python train.py --d_mlp=512 --norm_place="pre" --rope_fraction=0.25 --bias="none"
MLP neurons of a small language model. Each row is named by its layer, matrix (gate and up: input weights) and neuron, and shows model dimensions 16-143. Each number is 128 + 24 x the weight over its row's rms, rounded and kept within 0 to 255. Numbers have three digits each. A neuron's up and down rows have the sign that makes its largest values positive.
A block is one neuron, or neurons of one layer that tend to fire together. After each block is what it responds to, as a language model described it from the Wikipedia text at the highest values.

L5.gate12:122109157127161061096084129113151122147163112159104121151134161156135132146183112128163127146160141140162072129133130106172161102166150115125110129146119120155156142094082130079123127147089150126119150142132128126134151101163103095085115123087130110126128140141146124137133095099128113107079127125142121116091106093118127073124144159111118109083158113172113108090119127153112110129134
L5.up12:122149141124124161140155115133114184122147148181122097171128116149142123075126149110132163117130092163088136110135140132146102146097111090150134109115100154135148112114087160136137140152126089143159093134114124127138120140138146139109094106140122152098125101154194169138127106131105088139124098120144143158173130139100141119144163134136113081156131115112154132128164100087141154113112
L5.gate84:086088101126134119067118126123137099106135128112165128119131120089148131103119082080118147105154143149135103124119173170136111114151101127108159117169099131137146106166096129118163150144140117135146121135105149115149133098140102138134096096130135130154141166143086132103123134129118103083091137118140142157130107105134120124129173098148134107124122077094159057190153107110082133111143
L5.up84:118129087133136122117119096110122156157142158070103132150120141174162177102164114081088109128146101130083171102139127140159091102123141137131154113167158103111125165139107108118147128121145144164162156162095083094155137151134140115112100133124143140165165116124146127105152130152135089132111086133142171115158120128130167128116145147101134091119144140074112116130144153151140153134150
L5.gate87:161140105127110092135124122149108136108149142136097112108085112146109161127145135086160126107115129157148143120154123153156079107152153132133142142111138212143098141158122104075120155111139098148153099118103137148086116135165115107097115175131130130126118092171129125113124077176123148104158135139141158120157089122111121116130171107107120150129143082114121134144109087120142126149126
L5.up87:122112123143131099118095118118119191109114141155145148093069110126080171115103116148114119147082117119118163123169128157121099095118131129153129150159156194145147132135105100134170122120170126162178103190146161097114144145117160159132137104095126114103153102153129109125174092146152113116158078130116130116075144124110108098100127137121109140138146124132135107115126123141100149126118
L5.gate243:140118073186105159141096131122145126113100105132124118113158171112148156114103108097124136120147115115132113118131149095194121117098096171100119190131146112109152121148096134097137115107084092115129123102139097120099110100127114158112085118138117196112130122116180161109144138171134132094124149115126130147115154112105173125136142106106138164124106129168136111129123134152116137097108
L5.up243:172142142184147129141132118107143084137159152106106123106121130119088083112064077148095143136087116113089093141147110107141110113147117149119128169096105114139160127129124107171097163162139152107119090119111145142126149157115137119149106115095075094119118150154123110108165165148101112101078116152127161125124130165118136122113125087158134118141134090136126113125115086101077144097161
Description: Wikipedia structural boundaries

L4.gate16:114138116131144096105167116131148151137126109128134141091123163101112134110133139096141118108153163110108114103109115173136173122138099134077114151108150101164138106109138144162169133144061158137149083140176099121109138178090132092083157130127124116120145126124148153162093112129151161139187145149113128131145104147124106136140096105109108147110110111118109154134118147175133096113075
L4.up16:124083129111140099106153085170174141130105104135139132158105137118098139140131132084142120149127103119124153120130104169124160163140091143177139180154130100115149124092123149128177131121131160171171131134137074134142104154113145098070161138099124087151115116077160158165129143130135142123138121120144158104115107111101114104157148151150126100124105151087105108103133133150113162145104
L4.gate76:096143064153157118073163117153116136158101082116128071143152129117126116118118143107119129144156078138118131132116104149137122101146134095177108128132162164136100163125140118108126145110144126122136152136117097137184109149102157119115150145147116099101076134177174094122135133104128136162131134134124088140120148185122135169094132149140131114116140113137115086163142159109153123128110
L4.up76:139129180142128091110117157085105137139138171128135136158115138127117122138137157126131161164090084096128133095113139133173169143131128104155145142103114103144149109115169095116100127122150178157142119123122144146108075138128112132124144114133170091104145121138136130144102139097157098126126113107180130094142113131127179104131141148144114143139151141123171095115119085114099108128140
L4.gate79:159103114152111134111160115116135131136125094120171115160148136160154105129129107161150143166125129158098159143130093080147149106143129116164162112136090126105135119114146134171153115149132155178106139074159163131160094133119124064130137129156114141155155163107138190129085153157115093117139124111161138128155117169099130124144108086147130117134149140156131154148142087136138102111102
L4.up79:141117153121103104129167095153149135114131129159153078097115064185078143091145132106100079147158128122134165120117134153119142103176142138182159116186147146118139149102137132114102111140132116102119091159094127113115151154129166067108114155152149140160117147100155116121150148153165165113138153130138181157132107135127123157121124107129110126163126146126156106135125102104148129130089
L4.gate91:128132126139053141098140110136125144122137139104153124168160159131127121143128109091116121148105128126102127156127092125135129096092080120143103117163190142130170122135070117111130138145145135140142106128102120162165101147102144098106133099098117144138104191147155100120111111154097157142096138110123144112125076147126100120085130153136125113080126160152132099167123152116112132109120
L4.up91:128142105162104163087150167111126126140155105095114127144116120129094123135090149170122121132126116118157142165116132107109115152148154142151117154145165149065137117097147129102168128137143198145147153125147118133155084138123100083117110147164159131128133142126181094138125104099171134126119088101121133143113104110142118085129151165102146100131125142127100111127094149135158104138127
L4.gate155:107104108154071112112132197151090143129146114140096093130148136134152118105148128078161145127123103106099133159154109108107150115156142123154167143148153114112099119078155102112108159110178124079138127117099113141167160160120106127125134138121156161156144158104127157110121132151096121087117113155114134110124076167116045144141148157122096107155171131165136148114128153099108143117138
L4.up155:120118127103155133141124164142110083138116105120126129110136102105090100131122106093098121182167135142155108122132119111120133125149130106176116106187133111111180139140140130143135111149149161164127157063119137140116065131141161118120135134114104134140130127128138118179140123134121127131123136099098178098138140141155113074162130153154113123179101113095156081148108137134137122110091
L4.gate175:140118127128073117093171144132110073163153126157091086137133121164162147124097089102111117119149102098137131158128097157095134110139141144154112127135162142129122124107187135170139101111098134153158116123145116100105102166130122149114141086117115164114149119111120147150115146122150145107162158142110164097097139135112107121092148124110173135093087130116168116125137136141108098090128
L4.up175:130107165135118091142119147147136129145148130121168109133166068140156113139091150131100094125127119070144078161080115127139119077133109151131135151116168137136127151121120118140183105136156140170127101111156143144114145127139187128139127114157128132144138134111125132155090100136174116113138110125114175118106108165088130146113159136095124098098083139108136173147166151127091064075140
L4.gate200:156082186086107105127120139143139131107091127140122142107139129138098095164092102156148130110169109109124130150107121115120098117098146118150144143142101120114106149153163137090124141111127129127127130178132132114120077109122113132146123156159134125103163149111179126101108115170154108128123077150134131107172096088121125143120107140160171124133099091085111124094146122156129110105191
L4.up200:155156126104109106140129096160108135154132135182134170130144100107148109172109150147094107130127113138128142131133116140113169076103170137151125099108109090115098125089130095112125143100165135089141100145148195125102124126096126121081181149152139132120141119147155126142119141119101124108148100098121115161123143122140129113173164156127168164177094133184140138097117135143095121127135
L4.gate232:143189164133098089126147165100143180141161101141131126150098104146137107148106134100148109119091157102134132139145135097106160155159164128113163142125152122080180131095146136135143115074135150156142141121114136130173149141117106141108137162130114081194120148101121121090125132112099191067135138128166123113134141107149137116102112098145116121122120116141150082141110118161087123154137
L4.up232:099105140101121126092109156104164117159161118135147105133106117140137136136107127115149071164150105158150139125098150149143134108113149129123137098133132133128125168125113149117133121076134133112138149107082164138130100084086135122160117144112077118104107144170159131140090123080093134146120162102124123124132162105169118129128139151156141125142110129122117060148126150174111090167118
L4.gate331:136111130147100149120107102088174112092119152128115150167151131120172121169166128170116150129142134100159103154172120113118116105172137104137134109130124140103145118133130128105110107105152138151157145160147103096168140103139162132105088135133064140118161151154116143104158085075120093124091142124131135158117130132109121106107101154124156143128128149141100096151141118123125149105125
L4.up331:155137111142123114157155148116063110095153115138116117137149115155095104140141141128104112089137118146171109129122126118050077164143097139165102120152165133151096098101125118138149137120141122113113126127125109130099096167107156107089143127132142134075130123124105146096096109098157126134169143128132139127093140100091145082171106166149142129145120097113133094148159145121158108125131
L4.gate369:133125191120121113096121145130141114118137128078098061154131098107108141122134125134108094114124130110113104099142103099090126087127127146150157128153105108106152107128152108120144154097150164162160114090124090171127128098091132112143122162161148145125150180156101136097080141082126146136175120131127120095126144148135097134126169120145136129132138129116111117167127137140133097081116
L4.up369:183112147145143115131163099085149085140062085150065110143111113137094105094122105125117126133156117118137141177117142113117137075125138114159134130149123122106109081084174158102140151113172119149142105115104159146111087145094126130162169147143116128125131166089114091150099112155152147148128145130112085136164142117117160102128140101129125130185150091111118124122132138122116131114152
L4.gate370:128146106126132136130136175150110121104141097097146127121114096162091120148139049132100127116111123082100146133125125114096140128125126092151136095163104098146122134132106078156092123099119116124108064148129124127172135100103138119109115118141134107123132167173074137105119123170119093100083118090122143139128159102141117125102160146101122122090063095132143160120138126118169099133151
L4.up370:136154133142111142125158184150171105103100140144107144139135121142098154087139127112118146151076141097162136134141127165160141126106157138144157106136129170112117124148103114122103093125104138129121137098084083101130149129084102120122130121130141095147118106114114102137135146139145155081139100133126143144113122124129112148149162112155132093115123160105128165108120152151154118154190
L4.gate375:164119135162107127115172165118097107123116111124137135134115084138075177149145118102124141125135151111157157117164076114144145118131152104136172151154130111113138148126121138156154132131100136096131130102090106111139108122153112125109154132123147114117144091139115144144101129092104125155121079092139139116114142142135155123143100112097102089113184171152099156120099076138173141119123
L4.up375:162128104137141085123140136139142165068129128115118157111131125127095151138171079153171121109118135123132157109161129105093089149155167162161156120138097099125098137102118080121109136100123172150066125119099152148157126106095136102151148118146123134156101140159151119098137116140130143103093163126134114136113077101104149107122125149121155131110115126134162124100143066133171109142144
L4.gate386:158177160137123123132122117155127139150181114135150107125090109119149105101147102096124140134109158130140144142110125094130142119122188130127131091119106096137122154146153119154131159113100153166109147121108102122132139116149175089141120129129118115114106147110122149131159098092080131132099082143138154127148164152087121080118159157111143112118111147129078122117097115086100102104087
L4.up386:106140093132153098076142097149145102106138130150163122118118138145117118119157135147133134097177129093100113153123131111128147108120127124120089082110115125127139128125122140143138105156140191158158089102137150158152087128101176169164105106165114147121169108150115124176107143133119129164086118119150130099128207162124140105147096102150112139118168128166122114188152119123147092135129
L4.gate436:133138110122124134114121121172144179152087135108167156176119091154123109118162164127146129108151103138119106109127133135139054138159112086139108148151125115167117147120107154104104176126119143112131120109086139152144106122121123110110078139132119135155178138128088169129097134146167107122188154109131151108144099096121096143150107135160159127122155163136086132136166140133137152115131
L4.up436:123132143143142160127076087134148143079116122137125112163142136139121123148083144099104075122115141171108136133123143118102110074159122103099152094148104102144142135112114165123140096170118112151152110098113113137094112127145095109166121145146089123121105106126141123148116122124135108127155115123129164094092122117125106121156110115106106100097149085108123159123101122116118157107136
L4.gate450:110153130108086143084167116148136087089134107133120126123112102142182140131083103114151082078110137130149117124128132135118112097100120107145143053154122151141152122129097148112133152112109071144105102131153096096123127100140134141107154097102109119162118159112089132092124135170149133102123102111119076125176148145140160133127128148116156114119108169118139121144109092152165114147125
L4.up450:137114096137145162119159132119079167137102119145106135111141135131125166149108145131140123147109121106080118124148150162155128136128134157108155124147140130136171098144115131146153138126094184120124135115131157091144128168137155133117125085126146121130120111106096132154147151122128129094124138116097167105129148131128150119122119157139129148108109125104145154120105082131102144118129
L4.gate457:102144107127043121126127112095131114138144102113128147098156122124128090083098139120098164155142143101115129132165100161096141143100121114170125127155148152088159142148132121139177100118090121099117064110127130166161091135150143126115143122102120086124162106148083141164143152132167087139140093112142095076147175104149177128149149134132130149137104116140131123125132144115108137117110
L4.up457:135155135128163121138138140142122127128138116114085096160111110113128107152156146095128164114145121128134175129149118111125101119182130144168084122146115085148124101106155131125084161125127138147089097123126158114154059145127182083119141134128144109116102164133151113070127098140129158147176179128141110166116129117110154136103088141137154127130151093158141124148090151110121164098127
Description: Section heading closers

L4.gate97:111132112147154145108127100107176170125103100144113183101153148139130148141176149147171187105149150164102142153133103096130096144145147100147107117122096150116119133140156148163188159111081113108128108122137106134144173133154162126139142125151138161101135145107117104114117159095149088108126114135106130155139121104125150089092138132133132137095097156130141120136109096137117129143100
L4.up97:115119146136154124124135153143143130156107129153178120125126124111164125153083130141110156171088131122151152145136121138119158113147131154109139069172118156109141128112094132206100158154100162138141143141106124114102120126129102105129132132105139146141133147081141137108147081156136114089140120092110176138118115109131143107143119149098085136151117062141126141147155115142120172116085
L4.gate129:153164123125102108097148130099129135181164133112121150099158093136118072126117082130163157152136122133130153126095118138100106104149153146153108105135174103096122123120140161124157149095146128155140149149126155078132124118128104148117133120132165161124135113133127089155150203099116157158094105112142146172095150133147146129115093113110169132108141152129148176141119155137138139083134
L4.up129:126131081091135089151150141144128160138119099156143145155153126128175102074125109115177153175133139096145126118124140150135069082140116124121149094108127135159120133149139117151146138140121118106090137136133141136175109099154131073120119084121126120108122145125154124107152116122144149160120133095119106155129128118120171100082119139084130169163147155156112118123109138154135166084154
L4.gate147:120111126128097184170122169113119163143132157130122116140125118084117159104125121087152154159151118121145146130104123120116098124174106124128118123101088147129135154125143121158152169168138091139155158157141126097072111117180155111154125114136117161122131105144132127131151160132081127176111127110145131152136142084154146130111133137115118088132127130144084100125124104136160147147125
L4.up147:125127110124149102162140125139114125107099134165123100126135128114141115113116129117171137144109116146139147129103112157102123136098174167139143150124133123156117125155104109166172084105086103137121127172130068118151108098141137121152128121082131145080157079102128145119107167120147163123095146154117113104076101106130143114133129110116119167127122102149136166117132132124151167112171
L4.gate215:185148147162142113131110108122145132095125141128128108141161159131118112167112131131122167142145147142121073141151096138102104121159101119090136129147167163154128138162160128123159145124148123158171125178134093127076141141173122116095126128096104143100110141129086150142123127134133152129108115137124114122151125103137178135161114137138111155119139130120147174158147134123120115122128
L4.up215:138131123146164158117111107115104138150141136141151105134116135187108099113101157106122102125157129131088179138093144142137137126126140116142118133109146130118142140134135106134132124174105091128148152128159139124095138150134167094131108114155117117137129082057149150118134126139150165141158171077133126195130177122150110155140118088114126086117146146131139163139118158145107126118065
L4.gate226:115131084092108110058107143104141101101104103109089127082097106139148120158109138119155137160151162108151143121150131117163168109138103141116150139133128127116125167156100134128174133070115095160153089182142139140116129137146137097123091137114125120117104138120098114149100162115182138107173112116115157169129123116113101134101122115115138130159127152085118132160136151152140194183098
L4.up226:152150156114124127125088151121086112144165128129163129123142158123162133079111150138150091125134117149128090101148129105140089116069096086103135099137167118164096142148114124152111091124147109136154112140201124143163139110123123088166102142121133117094137133130110129101162182133149154088093130134089159145144091147108144136097099154161097120165107118128161122110153127133169092125104
L4.gate254:109140092172132120148101127108140130132121102186137088136154124099166136101128116098149134098140068113101128125110124146098121108182122079138159134115132156142141139160136107127111101137113158131151159116073135121135107167137078119153129111088147161117152121113118135115110146093097144069156099134096116152111133113074121107116129110097158125134134138102162098168112128095116139113085
L4.up254:107148059128167135106149108102104110141111150164103118128140118112152097101127125121148139132131129107116154164148077157085161110099161137164118134148171141149130074119115128148135105114104119125121141167105121117081093120113155162146141091111150176126137097136159120114127141154158097161104095141098169113091148143152155127146114174108132083116107130137150107137114153140158147118154
L4.gate328:121122144097169132126121154107106145123109115125132070124149099116104110141093144157143106143158138124163124153158128137152114099136122126124107139076108111106137091105161123135172080108100118152190151144077119097156138139161115113109144130152083141166143140138149132126137123133110094147091113138162139156159141143107139110163125139105141131141112160151107094158105128170131122094128
L4.up328:127130095152204169116116137139144136158108135156110149119151141138129103108111110146141120185102101084121141134130143138150160134142094142141119096105182150118119114142132113122161116135093107160162130148138112086151118162129161174160093105144143138085126123104134114087114142127147125140155111130100111124131136068118117130117120131132162145135111150121102118122136084080115138135127
L4.gate329:131141148099167133146109095128118110115115114106114081115096147159112153152117109131129164156139094149132150107127086132163126119136132131102144139094139101134163102139062133108168102135122088160144135108132126100120134121148129127101135148100154136114157139109152160127100109125115121090138116114124116158121129097118122137118121190137132113100135120089108085134184086107097137133159
L4.up329:152148101132146134131105130135093163191122115117139096139152143154111117138084120161156131141161159113144121127094173084154160117108157128144107124131159094167139112102154104177163134143144146102170142187108146141111129130147128126104106092107159138167114114095138116102129154176096116173144136115153148105152137097121131096122118129126102154107124118117146105129125169165145095134167
L4.gate356:144140138106157151090106163138170108124118124074139085150130123116087135186148134133179182130150154136119141076169154131158122126139157100129152118134105145136166130157098078141143165136080099132157097112138118106171134154153127151112120128127143134162099137156114119158090157163137119122134127146124129147116094117159133114135163191088141121133149154072139072102141098109102130105133
L4.up356:132130104125139159100161188148169132132085135104097139121138143137173123129156113134127146157153114083099140111158145155112121141146116158128162087124149157124120173136123143110136115138131093140159085162116081092143109135084124143131136115136160126120150153146123109075158094154153110123158121105174170153140107131127111123158165098092138097153119102112118116096136109116153135122113
L4.gate374:109127086139190166164126106101173144149096076129114142112126137136140145114166110106148123148112103113140074079106068161173133119141120114102141103100144156126119114093130112152126124120114144135175112144114086128128155178137128098059118124120137133112125151101111125086168111122147119127124143133146128131154120123120156131117106102109131119122109153135131152094145147151080141112067
L4.up374:123102139161088162104130151107111123108114153134138157121148101130117113138118137145139123142129121112133115136138161151169098149117157123106104139137121107101115167163156117128157171135117141144144128122094091174185129155133135169140091170111151147079104168155095138105137103153112154142094134097091117126129113102140155119083154121133114151099141097164163098164154140100170099112121
L4.gate383:144098128165136130144127165110124118140138136151103167106159130127122118150101162116143111143155127151164133119143110119128136122190085094116150137146124098090151202135111147142162176133094102154175137126117104133120165145161158146092107137153114146126124082117129121132118131125138139147145109127108151132131092142131059185137115069119119094110149107112128122159142107189106142127137
L4.up383:104138146119166148087139136144142105116070127140169096128098157119159123106129081177120138149094126121114147119115142174122141079137096130138137092111118115107125121164095096134119128126101084145108130112124171080137123108173111088122121105081119135109128104114096101125118158111106117100173137126147105123151113102139170093112159185131165156128156106164127147146137126138103132125150
L4.gate394:109129136165141121096154123110128102074077102136140127131084141127167157113143099141136131145130165138123085118094126122163136105096107086148139156109170138115147131094097093139094157146110089170132130172132107133141140095143100091158130154120118118141126167094124120154124160131116124123129128160114155147135161109156119118151195120094132109153113101115183074115130123147141117155126
L4.up394:078112117084176152113121136147153144061104170120135133173090111155152136153147105128155118139111112111058178115156079149140145120142144156119144147133112142096183165090139103103084076136130129171150076112143102118143137117143133136137141116148115137119145154167168139087129170125144151117115135134114152155134132112118152163140130112101141161141129166101092136122130103166122133120099
L4.gate409:115144118118154160115116151145142137140122103118137099143134154161155098131151141150123164135162115095125162116127098099136134139150147104141123165103138144180145123148105099118146096140101110133149139131136183117119078138099081112110116129095112128145147147122129111100146116109158107130146141156136140089142120053129124159153107081127114166102092105133152143096125160171123090112132
L4.up409:105100074126082075113137126113132106125088167087161125151112144132178109127100106149145084144138069119136139103144103095123121141121115122137117132094191132131168120109137113125153149081134111127108133092103108125130109100148128120125129120098143125139145152140161170115118130128096100169153119076150123134180141083114112122126138156124122108154141086161137124100144157161096133140153
L4.gate433:124139129120148116141126155086130123106114127148133099159120145140132145118150161124106177094189109178116091123060141099127148164111107112120117147137131128114119147117129112172171172119153123088121071148126136142114105139116139150136139134109108114150111132116149096116144124142123118124126133127089162115201125130084103139140141079142088152122145141148111093138119102086090146097118
L4.up433:108115101132158122109132140118140083139104132144077107117148113136153130107128103150147145167109114123100119124128140121170152113110117120161102105095166117151163165134104080104140147121110108156129155141064122120118143148109089120126124112152112136121082200145136143076119119151099115109150098150102128153166119077103167082173136122124119142154100130121107103116127132118146129106146
L4.gate445:114148108120121122092113116096130132129132126135097102114143097167127126178155136105121128108136158166139126147146162138146109137134121157150121144135121138132117152160151128132176098114101138119123137117169108138166094080118119123156170146098104139134111127111121167103119119094126173104120165088132152145106146135132148157161094158130123103134094129108155171153153133145080155147109
L4.up445:111146108153162143143096136127098120135128145067074158090125151123094128132054112128100158138110104153125124090118124094144135134108106156137151146129120155122108117143136150133130138111113094136175074134098119113101125103119119136146094094147103090137108157123116160131147104137117108166118151169107092142124162132124114102112092117135156155171107122161146101110152129118077138096121
L4.gate449:136130129113078131155117139107189172140131145132102116128125199145082108106104118161155147146118127130153145093135101091113095101159138122173133143117174070178135115132121097104096157123101097164132148149140124101106129131113170143138155152153138141125132161165149115076139148131121141149115117130162148109153156112101170175129107162104097133124120107097123129126131121094105145124183
L4.up449:084121110104112118119129126135161114064124129112108162133118136169118153125113135157158136107164130125139118092137115155117114094173114134189135109119174127120105105063126129136165151164140146151164166145112113087130146147130134161119124121074127125095153126109119125089088181182131120127114158135111138156095170140138126111062141125143138130167113131132143148146140152141139154125181
Description: Section breaks after lists

L2.gate31:090107129108154132143124114144166153100123127154131113121138102140125133116083137155155151145151104115107108140137078160150115150175083146151124144140111096114156123151147120181123152120153121115185149171139161160113146153147087139107100095111132118098120133143077111167182192141119140137095113119094149147110154091127164114129092131119120127116136117140137139143178135126101139130105
L2.up31:155100165145107077100129112117126150120128133186130136156111167183104129162115106160162147134104132134158124124132127146141121146146096122155108124106157096167121163138088105060113129135108094136137140154146063092130132154166137112141098148144114126131115119136123138113073135147141111132154108112110110136105161116108174105122118187139149154115130156124121115145133116121077153081142
Description: Block boundary after structure

L2.gate445:138116157171125121118154109103107177126139127137127110131133103103126153110149108094111145154111152116094108115127112133149120096117097104129135115148130085137142125067148122141130101158134151153169107122101160117155101138128089108149134166146110139130148134136154084104097161143147122097116113155140142129094167122107139097124167090142123167115090180148131104080125154128151154114126
L2.up445:129153138152087104133124124091126147141116111135123154148111077140188111145113105098180118114139119137142109102122127120165115106178158135118180113158164137162104134133156136096131163094133138154157125146144117148127110114133143118110095186157110128156155126131159132108130144142153133115121112106154172057096121143110139139100108106132138128106105124123120125139156112117112118085184
Description: Heading end markers